MLP neurons of a small language model. Each row is named by its layer, matrix (up: input weights) and neuron, and shows model dimensions 0-159. Each number is 128 + 24 x the weight over its row's rms, rounded and kept within 0 to 255. Numbers have three digits each.
A block is one neuron, or neurons of one layer that tend to fire together. Before each block is what it responds to, as a language model described it from the Wikipedia text at the highest values.

Description: Digits just after a decimal point or thousands comma in statistics, tables and census text (70.6%, 52.7, 2,945), plus counts like "had two sons".
L6.up275:109105155165118171142147132134111144147166109102144147140090100116126133108162099073080118136150099151115147145153147121154116082120097093110120143137121148110097104138121132122168111103080112138120108086165123097151150150116123161128130143109140135132054127111145108123124088149161137056150112095148162144148097135098112142118171156122122140119120124110135168125103127139112144140164175143080118115120122119124135130121086134174145162126113136140171123128112181134157136124106107

Description: Mostly the word and right after a plural or abstract noun, joining noun phrases, as in techniques and, skills and, equipment and; weaker on of, which, that.
L4.up7:102125151102096140128161118125163131122130145093134109124111136146102114103108134122100102149106116149124105192105126126109116170124104121152122144135114122119172123138107077140176122159185100129135146132113145148134170169105125185111118115134136091114052111137145137154134157144151122120148129115110170139130148155107156185123110123147160133103110124123150116113097119061107132112139128129124144132113124152125126071117129170104096167142158123089096142153126097173163130106137149
L4.up55:108117146129135154132105081118181119160122140133143112140100117113068126160117130103114152125118076152133091161112155153103139117131156149148116136159124146149111115119134106104121106159191132162136111110131094140150143151123178208112134117186136117138082141146183112146120115139113148146156150120096109133133141127099125157175109089127120132135169091139118114084130102133141101118150125126136153129119118087140087131118157146152102169136136098154101145119132142114115119108142075
L4.up132:098110154157107176115144108119163182127110128086135091139121099133113134106141164133101112125152099160119133166110131121102071114121149156126129152119122160138130115104107128189118133102154117162133118138125155152099152130169166141123153146142119154167090130136164126155099141125123143155150130067108174109077114134114098111126136087140119109188154109127157151124125084111086119142097129117113151129123124115119154137122131173149152150096160129117114114179141165155119117115124094
L4.up241:111120158110082199125115085140193108137143141159125131169099128148090117142108158135114130112122088147110118139133133136080104127160129108160143130109111154157136105142161135155105164165142132146081125141133124132118168116172131169094141086112123184149124114147145117147118106167165113114141160074127106156116134145086136133115121080129144126143151120143122133153123069141115137161126135120104117129108146127143127133169126157138131176069140155141117107089125127150101125131117123

Description: Pipes ending rows of numeric tables, closing == of section headings, and punctuation after numbers such as decimal points in census stats.
L5.up50:113121160133108119091115135165107099138170115139150141113073144153127124168115158107124132113102145140114140150082182121138168104175141131130071153136158133132129120127128122162108102154146112107086105113154116099143143123130122167132151082117144148121130150103164143079114131127130106121133106141121119179124181134130140121116116144110174106145133126138116104166094154113146103123161101153119136112086133154206121087124080135125126155158099130124127111121115141131176102092164119
L5.up61:128169135097100106162117074151162142170108141110141137121109144127114082132144113104126125175132107105112123131113128087143148073134129067133120173106153132166138074120106121149103118106144145130090117115162112150092114133151133128140140122120146143135137078131119135117151120111107118100158132131122133083157150159146067130130129147121181147122186141128118112155095109111119148107113131140105134131107117118160147102153116156096147087146152137140113159057145116126115110175138097
L5.up75:132113138112114153096129118115159140159144131095136153116089138147115124198124119112104130140138119165106097128117111139105172119173169114127117172096156110151131086140128087120127129178137130087070085123127126122125144146177113167143128142139150200125105110120151164155123113096122144098145114137126170154122172161134139090117134144135167108113116126148136126152135132119108117184127102100148115154111127085140117135117105119081152142134136128140091109091099156142130090104130098
L5.up86:148141171082108140142143106157085142139173132104165137117096124153124150128135153063150100104121140129151127145125098115138105074126114133115077118131165140153142136121124138143136139114149145132125126123140105126147108176103106154098121118096127147167113125063119167102123127149103093125098131136129142174108190128106097142134136151120108089113097122144126107196121120104090112158151135143123146180112143106135131091122112140134109153166072131128138105131135113118168139129098167
L5.up121:123125101101133140150159111149144132150112146103145140116124113141114125113113108107142102155138163122148144153141125121142158154081071107115137134101148132141156108129153114144129136091133145153123109110135163120121103107100125130079137105128120120120117123065103131112098068124148106115153120121114102111160095146141128108098161163128156124114157160107086100154200201144111130118104153182100100162148151160117058118120114135129131139133121102126141133142135096126189133143089147
L5.up160:122121112103092147129127062148138130186134117130159159120107117176134122190138106105128121168129148136125126133108100098141120120157152109138115103146119091126130118112128165123106140111103135140140098134151088165108110118145110146139111143105141111138063114115082141127126089152115140116085111131156125133141186154098075117127127148126134096102139122138154067095136128158111122116105167098150163167109126140133126110137105139086159191167106126129133134097109158132155091123117147
L5.up201:120102121164092172154096094147112138135093120111131109129091129148121141179122128083112116123131088123137135131131164099148122126197148089178141111159150095138124152083141117147099133160101131157123141143120128165142102168188124130098152080131150172119122108113147114129104131142127110129133128089171115070140128174115103130159170128129130125113108103117160137099145111150137158162140093134097137071135144128156110148127158109098112123163128149132118112123146121136142160126098112
L5.up209:124130149080106169142137101138102149141170130138152157111066100121132128141124165142140100142094165119130062160127131071135115107153133129135063104105130113118152108122146134105157164132142159136143136122173075157109113147121098134096107132093146153149140130082120099075106134150140131081128103107121131159130155171118114133127115136118140104167166127124168098129117148135092137173139116132126137167114138114143153093104126134148121133142099149112121116138106159138183112145112154
L5.up234:108125089109094122150117111158129116159130137089144143129130150127115112142124114160140107165122148151134165126195130148140099136131157135104125147154164181134095141132162117108098108155078142116123114115147093082135149115173100146101165145139153112174140121098171098105122071138195133130115161101116130113128126134121110117078135120124119142126124111123104085162141171138099144122126134146104122154134112107135100132102079129113135109129092097156137102075170115153110124094112130
L5.up235:099105135096147114099186116133092150159161145165096143134118090193154127111083136064130123173140139119150148162147137105125122127096106145141102120105124164137200129110135124134151127106102119129097111134124123149115134116111130097158057143149153129078134128125147134097138078124146110117084143123083136157112161139115101140113156127150122118105140154128160094164129114124128146102107136119139117147113126124133149121121114177125112122123100108135172132131091159178159112135146135
L5.up245:130118118129142147161115105095110122128136135080109156173112114159122083131129138113127106136099128128150129135111144137155172118095115139146128109137139135084115062143131142129160142149128134168114121132139095179121121143125123125109072110117165129109075154047116116079119096162176126110201095138159108112123152169122123145143115165148114110113127149107132084125152132124114118147130139140155152098135125148120128106093132138094131131123095120148078107135122097101164135140119169
L5.up263:129133127070127150187094153146123089126138126096119146110098143117130152159101135113149118161101118152144093133113142126121157115143171107140077096116149124114112094142109171117123154139174105123106108128147091142105079135085115176099140134111125144122091146113135128113148108142169117097150084115141138158126185163118117110096117164142122109156116155151133089151115120142120112164124137128122161114142134099132141083117082158103150167128084143105109103123086155121156107160128121
L5.up294:107105181136122146107144112163126068151139129114135132084114101136133139126099098119099118176150139123121123147132105108128130129140113137113128132140172167112119119126133189105126192093104140110120133092133146150096187161157114136087135111127177180097128079132105111123095132146166124099129117115152134107147125173147158123121117141124132121138152110113174147118145105127096133143148141122104160140130122095119124108172090118130095099111170153112079107097136134135181108147147137
L5.up303:115136117105096136132134071114127170143119111112156106140101149186108109162158107082123120084098111122114115169153164126129160125144140123151100111124145145155147088182137137167100123148176104147101151138131110144107150145124123157105138105147171131119132081136126145110111101156072169119142129122150152127115102195103094155117112129135136110135173108117136087128126127118131141116113168113105128095097133137114119143129079138086169128147115137165124086107158149140150111100119133
L5.up306:102147146108128128114139124136121098135105121072165163088110105127137115135117115124120068140141137151144103129091158111131149112104112082119115126112139120116116087138137128133147149108181165138121165123135089145102131163165130154118125075099111176149094146107151126086101107145116144139151112158116159103160138158130099139084124125127157106134168123147130056147138174140128116152091140150141130144136120106123105125074139156099129121102091148118090136170131169111161105162123130
L5.up318:133129159123144136175132137098179105195114136091143111136151100180117128147155117092085092177096100132117112099113084096128146087116129116139111157120165133119108101112099143138138123141120139151102104131137138137121176153163130130157172145143147146112156113184101133131161099114118095110147157076124110112143137156104113126123130131151124157126151104121125141112141089121128154101097147155111096100143140073103150133131124139129125104096172115160151110093127156144097105093125120

Description: The final cell in a pipe-delimited Wikipedia table row and its end, such as curling totals, tennis scores like 6–3, and trailing line breaks.
L6.up75:126110168110145116107172137129116135119098135108186138114143120144147139173070147121139070127128133118137079126086142104134145167117109108115106120154120118138139081171165139120153119121124173121158146084155097149121130144173102151101139117107110150102149125111178114083105095129146139121164094141135148115132139170104113126107117134142129086139143129113109075149125161175145116139106163118138127149121111102136104109069121107132138116137097166130098165157093142143133145162139119

Description: Column separators and closing brackets right after a number or parenthetical in tables and infoboxes, such as | after turnout counts, ) closing dates, / in career stats.
L4.up92:094087107112125137151125166166126155137144133101110159118127124137102105134087153133128088104169167148127164085112128124138163127127106144117107127147133140094148116146144147118151103172116137114111130055139145138101136139135147161110136150128148133124087131136105155096149086111129092129106155121098090093148116116176146137111093151126163083081141173119139125124147117159125130132123156162106129123134184140112133134100106159147105101096092068118132125121122078114175110152144147
L4.up110:093123132129097141138139066137111154154145106152172159136096097135130126160116110103122129144130138111152131157103106129146121112134190127133052126143108108140187104118123149113173114137137168132136115114148072135138117146118117188096166122121127109145127124079190109112113126131124106115178131100140129160167147141148104137125097114116093100147129106133141093183109121132089111112140130134137146120127105151152132090130135175171127135125138177164113105125118122145101125115123114
L4.up152:129145103104112113149083128137117144109181135096135150152101143145116122147118122132094118157103178109151140133110154110134161122102116130099129163131134098135131107134164163112157119134153134154101131106167113140089160152179086138147130083115155124087086134111121146135140126091114117097147163138121080142096174148116144098114114152133134115161154152138112096133140120141087131113105112123138150095114161142114115105092112132087162168159041120128115095140101085126147118135108126
L4.up220:114126124150100100150114131148100155116136140087123140120124118137165116134155080126097093166140126112122158135125121092136155137147081158108118165120162100155138119137105142137131080101090130118091116072154129155129120115138151131117112139155150110087121121087118177106130096102121158100134143150123089093082154145102111122134141136142136114096161159115163099129166154129147144160102144196124119092111181154123104140118125132114160123125098098134160073139084104116103100124129118

Description: Digits right after a decimal point or inside long numbers, as in census percentages, election tables and coordinates: 8.3%, 96.26%, 46.596944°N.
L5.up7:103138162125136118132150134153146162173102128085149115116080128115141136100179137095123131130157114126151102113121137107129193109146101129154091134100150171141125096137107115181143109158115088071140125077146137100137095131150148149086130129086136147125100149109098113099107081103119158096141107118112159090106133121170133121104151180148136124127171141128130127152122127122132120128109156146141152152111120104091122141138111156134134136152148095134150108140096148159165121092092089
L5.up35:122081126120128178163124118152152116138091139124184129156122111107102088082138093124135108114090103130118089185141138119131119082093101152155114136146135148144119070094134110149148168162140087155099127122138110187105121142086115150102101150130100113119083158129122120113158156137131172102146104126142130124132127148127084118138150128126108137115139108108097115107106114150084137118136114136146151099113161148136140123133121123158181149103139121145143122192124176145141120100107123
L5.up43:134116111151132205158103114151167138152128119141124093134072139113124116109143140092161080133135109139138166145139102108120170125100089098140126130085150162162140074133124136149144109146114088113081119103138128150103155106103107096117161149138163137140115133141107154136162084155146125165160147086152134122152095167131072114135163127141173117121136144096116132118125107109113156099130139117140104113131094099097112101130097155127165138132151107115156111132104097141143168132136127
L5.up91:106098114161107163135132108114139112122171118149122133150119134121160117135101154102101158146107111085151118131115136082095157128132114097117121165160107131111127106159128135187174117123094096148154115127136122148119159163148164127124097068148181135118123098096131108099119115069119130122120166158137163146150118152139130139174130117126113152088162142101161126133116144148117087111160089161150126110115137128108143101112109193152169109101147148110117147145096136137165150139133093
L5.up118:097107078127096133102113115154124122158170127135090150111109129152129128184097106093098128105082145143118115126101138103142203147132146128135123160105094133127109136102140086109144121164113133124164113095142164132126171148165135102104142115143141118107131120085137141124097108098082145093105139155124134195120155108104109110153118139141129122118156124111101112196114107146122106122111136140152134157113120138106112126139170116093158156154109102124094140100137109175161137095105132
L5.up125:102127148114105166153113113122129145153171140087131156099141145142128158157112124139130074124100104126179095141126112166136137126093146114153102137121122124174131123161152081087175126163157102167153090136134142103121130116084118176162137136135137140099094082128127129096122098158148129098098133127132128165110137127124109144159098168124141124114105144130136170087064147143139102122179107121112117122154105148098142071118116144120132153147165124107125128140120092160109117112157136
L5.up129:111147125117116154150133110128171105131121133071125147133098143119119093098094096118115125147114107177140139152125125127132144133154081112110123140082174144169127083103119083117124147115127151112051120111139154153126111151092126156072150138134158140139113119115142114109149106141190130117161104148115132111139128120086125131102120124125156146119178151129099100158133100110137155103121110136095140140137081129076147165092086138110193117117153122147128130154158127149155114131132139
L5.up136:111132151125135150158096079098142112138123112122167118121115142144118128129153124096134149151137064101146083098113124135117161119125126143133123144127092160159104133158167154115155109150134099110126127125139114111152173136125136140128149114114139142128060129107126144113133075091165159115101190147142173139139191124102085102174131137142143130115121131125107116108113136141134061138144100141151170138145103151137155072161086115103144126145120115113115112145117123162152132139088100
L5.up140:127144078093166123132115109147142145147117105078144163130170169164141124134143109145145125144114121111106100131136149144090159116130133123112144110100107159131119139133143115157110095161138100126148128114128164128158138177133093113105111129110124075130091110130125124123157121082145123106146095144143136135076133145128155079114179178199157134113115173088151136117112116155144120107142144097120120117151136104131099114143144110078150175163129115117097157102097101152124121100100159
L5.up164:137126131125141146117128128114109097167129111126147159124090122113099141100120128099113102123068119131115107084160129115119175090122147129099100127115152130139129110113130107134180149156142102133161057111156143132101156122171158123096181160159134167136112128095131111137148147137090148142137139152131136109152172126077134125154108156112127122138126099113123096148109126143154150112124094161145129151127114168093117094128104177129158117095157105176136143142175106125157119082082125
L5.up191:138065145123090151133120108145147092104138130100110154141096164138098124144136112083114130102096107126109151106149151112143173131132129179152118170091116145137118149118108132117129135163149145183121133136145160135132097140157123135115148109078135152155066112112144115134141121127131140087116181138143117124150184129107116136158096166126155125153085129144122146146082133114159091089113105099133156136088155127131117127104112143094157171111095091136094136148145109130165149115117155
L5.up204:117107147154126116122144108142139156163073126103145195103129095113124146092100105098096082094080128159137102167118145145137143133096148138146125129089139129126133123133112124154126096140150107102108097077136132172091153145136158138142106148130114120062104129129124104148147128140143097088146106129167108117124164095174149146108119142130134150153147108152170110149104160118146121114112165131153163154091131122126084106052123152142133113156107145130132145139128107123161139124146128
L5.up242:095096149113126161101128126140158112174150143106127091136052116108071117156142146090072103123163070150123116144149137131139161093164164137128124159126149102162121105151102124149165140133154103144122109131144104124114170123154099149139165108127161162126081146156119141136127110160110102132142132099097126092146120148147095167144106144123129138100125124126116113140132108114123135167123114137128134143104120125112162130099092122106183131092171112136087132129145121154131074118118102
L5.up251:115080139115118163151168104136157140130126133139156160115089126132088118101119106093137117102117103129119091150124170133140160111114139141112109163072153129175085137098095094132148176126168132191120105120151114130112112154096138151095147131094111138163110132056150106114122132149143133083117148146132144160159152088151139144143143153117142123151106119134141139153142135085110114135122089126144182134100088144160126105121112142086148147151133127135120087138150144165125125136098112
L5.up275:095108159115134100147120079133123143123159138117077151132146165121133153149141171148096110138090113116129127110117134158128134097168101155141154157133114125130156111090131147172113131147114089118131103123120173152138108123121126121118080088145167131113099122120119106136106128097181113099135172144108095174097218156126153140110126156199108108103119125107124130150107148140087080124148113113136128130121125156113140137119138122124142163155138100150111149137131101142174138100105135
L5.up298:087173108163129112126133120117134133126119124116121151093147122108077149176111152095117117127121130143126119141077131133137150119088140122108124125128145118139144141152088150120173126152149132137113119052125120103122132124125093153114184092088172142153126106104116132055173101097159065130137172123127123161174149130131108100121123122133127136140166100136136125176109100116162145157102129145108122140132082121113126097151124133119163141108139103131159122115135144123101134070151145

Description: Fires on "and" (sometimes "or") joining two parallel words or phrases, e.g. written and directed, safety and security, Early life and education.
L5.up18:104140152142116150126127144152114158091149117158118097113112104118103122127108107143124109068126114178125130169162126109107113151119123136162095147106108155106137126112139132107112112192108141140102133102138118106143105117073137134120163118125114152117139125115164147165151126147138111191149121155106132138135135126145133128070118038130164109152119115122167136170108105153103109124140165102124086151093143098125130121123136129145102154141137094148162100140161135122093161126189139
L5.up74:143093155119157138124108126130141104121161172071111078151122139092142154111134114104121133113094107175094145149121177111093155125123096122117122129112151146126103118122143120103145146127150157149137133128136096151084169170147108161149122149120135145133085128121134128160104143136075119119162153148100137171130114115120096105118097143132158104136175156141126114128144149116101135106118121147120162122099146163155121137096096160120194095096104140101074092132092155140167120135101104
L5.up99:125126145130107132165130118126164147091140146128145129099106095147110104103129168142131140106143113125117109115084132136119138164138161181147135170137091095137099112138088109135139148133139156143123110124151123145170164115151149162084183129120118131168086145116151115156140127070120172117136164138081141184145196124128116152106102113121143116141120104113131160139096119121114097128155093111111171143122109165161131136110129136127160157109166149123063139112134094124126122119122093
L5.up103:084128115172098126158131115166142149128147128115108103112086100090122088113122115122105132097126134118150152154129149131140138166130111118144120177122128133162104122049104089161150110133113145144121149128170116151116152126133117139082148139139130095136142104146125106128120120117108138119135162115114085145143094146117105194155096123137133109139113102126184086117078127081079142091110112122135170101117135170108159110134160162119132144130141141130188133141122148100138170109136116
L5.up141:102153093118127121144136110219167122141156120137158127131125116164129135133079122126112110164102090145125128108152108131131062127116126162124108141135116145131140135144156138159132134165160144146143141153115126156112123127126152130104093099103131166155080158148128107089101119096148119165147152105138157096128152115106087126110160088113131121169096060133133112136106106148083126132171129131096130116100123104135111073107133158125136187128134156125108112134143160122133130100142154
L5.up145:145120133148134135124133115114130115131153138115148078136090137164126106144190140120108114120106104138119162162123174116106104141164154152108125140128166155089083129142136074128182132151171139168133144093142125089143168142157135159123154104144125160142074089091145111099132092099140090127155137119153134194134107092124154131126103117117131102139138110137113108123134120138113119140138086156106161119104133128148134121092105121139158126114118192172130116124135138137163136106090086
L5.up180:128105153121124150155144093141093139156153125115146164093116105183135139088099124096145117123113134135122100176152112140148131080126132150151089141122155118116175129123095116175141101104127098148110140138128135140093116162108099087070121157093126128081127090075171139124144130139114130126109125151086159155151184167104116157126150141128142107128108113142147114168125121081150169125135133119109156105120114113140119087121093140080144133107128123167131118117163163120146115112126158
L5.up183:123125119122134147129128120130185151121132116146122090132134131093099133109144153126094114099113138112109113135095138107132138154134109132159074136075103133117146125122135120117160111138128120131087132119152114176161147147073135091099139142115125103117125136120132111134160111113164145140150167150082104177138118139082070153124140112126129164101115142125122129127072157144108150074151102122122086159164157167149109111133125141127119096156107078144163174153106129195110148104106119
L5.up185:111083122198104149144139125136151104142087131112115162126108119155129115118105079130107118129091133137138185164109109136117135127118075132140134198110113198132132115138136137173121130146106127129106103099132121141093154137121135109128110119147121151123122094144119132162183125138142107155141119100094131126142115112105110112091171120129138142121165099157131119130115085118137147123109158137153146105147130133088098130139115171127176159084139126126163134149147148118080158064136114
L5.up213:095127136151130145121150124130114172113112117130123176069063105122137097103145125130138119123131144105168137111141086109134149133162079117103163123143190172137094128105163133119118135140093179096147143074171145135150111201140097136113157116118101095114157119113155126091131121129142123132151128106121107158118102077140161131089134150153124130127127105131126128167103143147089145125137151137166130140141136090128084130122129111134115107146145083120120079122131129145128134137099106
L5.up216:114103138157113109154131078079156136190144146170122107129101120151096102129111162095150146149103126115135140111100123117130167132134150107139089161146149136172128128182176114131088092141117156121093122130156138097109148113138129123112113126106121109143089089139116125122179087139159086149146127092103140169154144181116153176109164128124153116104172111144122126142154118118125146130143136146129123162151079109124113102143108152138141109157131126123097153112120105161164149123112089
L5.up237:112125153111079152095143111077111176144118141111137136151109116165128142155099136130123114094079127122069138183116134117088104119115123133119148163105107142128134104169169090121137113134152100154147164124120082116134118119125107112143097090145127157120124073155154122161130139117115131124122146129083152151099158174096130103106159138131155112141150119143134105115132095138135130171126157133108154120123110159099142115165080162064135102088143127146132114115146163126159145160133107
L5.up243:108128144135096159111119101119127152139108090127137116115122149143096074105166089119111143116150082146125131163122158137135128123148185102165064169147157145145129117159152104146092111166151114131113154109151101124115113149117095123094106133106137161131114105138147123129190145123146108106135140101117143134140111141142086130089123143121150163087146084153180135112090103134167117096145131135106139111070107148177121105168124144125136125158160115119112134116150154130081130136159123
L5.up247:098142139126105124100132134109149071146117130083164128101129129145145128093088179125132131137121121134145114122110137135104144166153141171172142141094078151091088125134170146134168113118161130133149125091134143171111102120117121114092138144147129170130088103126143100130079126135130070135076146134111156117171144135108125133094131128129148131169143124143158077098167149118117122133166110131123091120168162164137122086107125139133137105087167138138112110111139081139155128137107118
L5.up273:065150156102096146134140114146128136121149133151157083131150094123100124134168133143112116126133104136089115122126144119152108111122153171171105109125113186145147084138107152145128100110148097173105127099138034132165175116078140129107145121134122137128142138125144119128145108111150147123108159122107142144122135126139078162141173115130145118123168099111142109106125108123081136167153145142110183144130128120168125144115094131145128114151119142159085123116111153145155092126094108
L5.up312:150128158171098150186127088139132130145109115118181141115129101103119134108122095134096077108111074150119139153087093126123130119125111143164130164141138129117102116130137148132151171172131122135102159116154080158130120129141106167084118123117117160135107140127126106123085144103093143103168172130133159126139166153121091110145111115120156134162108110126120101138112135111117129122145140143125128102165144155144139084133157145165146178076113138144063120146153156101136133081139137

Description: Digit tokens that continue a number after a decimal point, thousands comma, $ or minus sign in census, election and sports stats, e.g. 9.8, 4,858, −8.
L4.up163:079112150110101123105118111117108140146114126123148165154117125122084132133141125106114069154141115164150182149109110147133158091096102124088156137092183108124123101145156103085190083147126115115117116096150074122116091110162136165125161119156153160118120116111106162112156090113129087116191134135130093109112103131171095111094133138137119124110165131132137126125150157144132142151154155142125128146116132118130116123116089125120168137109131096110135130091165090150133137145134137
L4.up239:093094139080108139154144128123161140136115136091132092110164125104109107136129097119075106173085118130119110165150123146130152088104136136144127150126167137162151096131142143111154110102175099155125086131143120122117163127130121163134161120149160180112137116144131083135121106154138127096185150101148118117143139185132126112171152148153110125109156142125096102109112127130148140106125151157114103087145156109107149123119108145097195103110144093152114097114098112145119083121123118
L4.up252:121098159098086141121099106123145146160129130105126151120108119146147102128132081111112094146138101127151141161126121127124112125149078123079088170111160158136130091156153134087138117134108154130081141103149141153110130142171118115107145151132149122113079107124111185086156096141198143120158081106143118083110131172084130125108117148151147138109135168110154113165142124135115134147112142136120128120139135120119151157122096121088153152130111059108166118141108134118098109123104118
L4.up304:069105112111096131135142097135159172175105143123114169091127086137126124072127072090120131141133118148164104169154108141132128121077103149101106135108152168154150105117143089115181086075151125115137112095145124120122133147129151145125141157145122108110144141144124156119126089124161135112152131109136162107149094134132095144179165124154116141109143139117121129144169170141144121101113117151118129143120139101131111089121085143122154120129116095116179105114102151162139134113095124

Description: Mainly "and" and "or" joining paired nouns or adjectives, often in section headings like "Awards and honors" and "Distribution and habitat", plus some mid-word fragments.
L6.up162:117107090120175157107165134156117128112159139093124062155106130123150112095145124130134150099116096152137140178143107106096126130104111133135077173119188142115145088150121155162151163123178094114107130123141135130087106160109116099119134120097138153090102136134151101130154157133170120134151103159099167101115117123102133134115101142135129111157156134115133107166160112085137147093134149153118111077112112137147116132094105163117147128088144105140161110120177135120128148136145142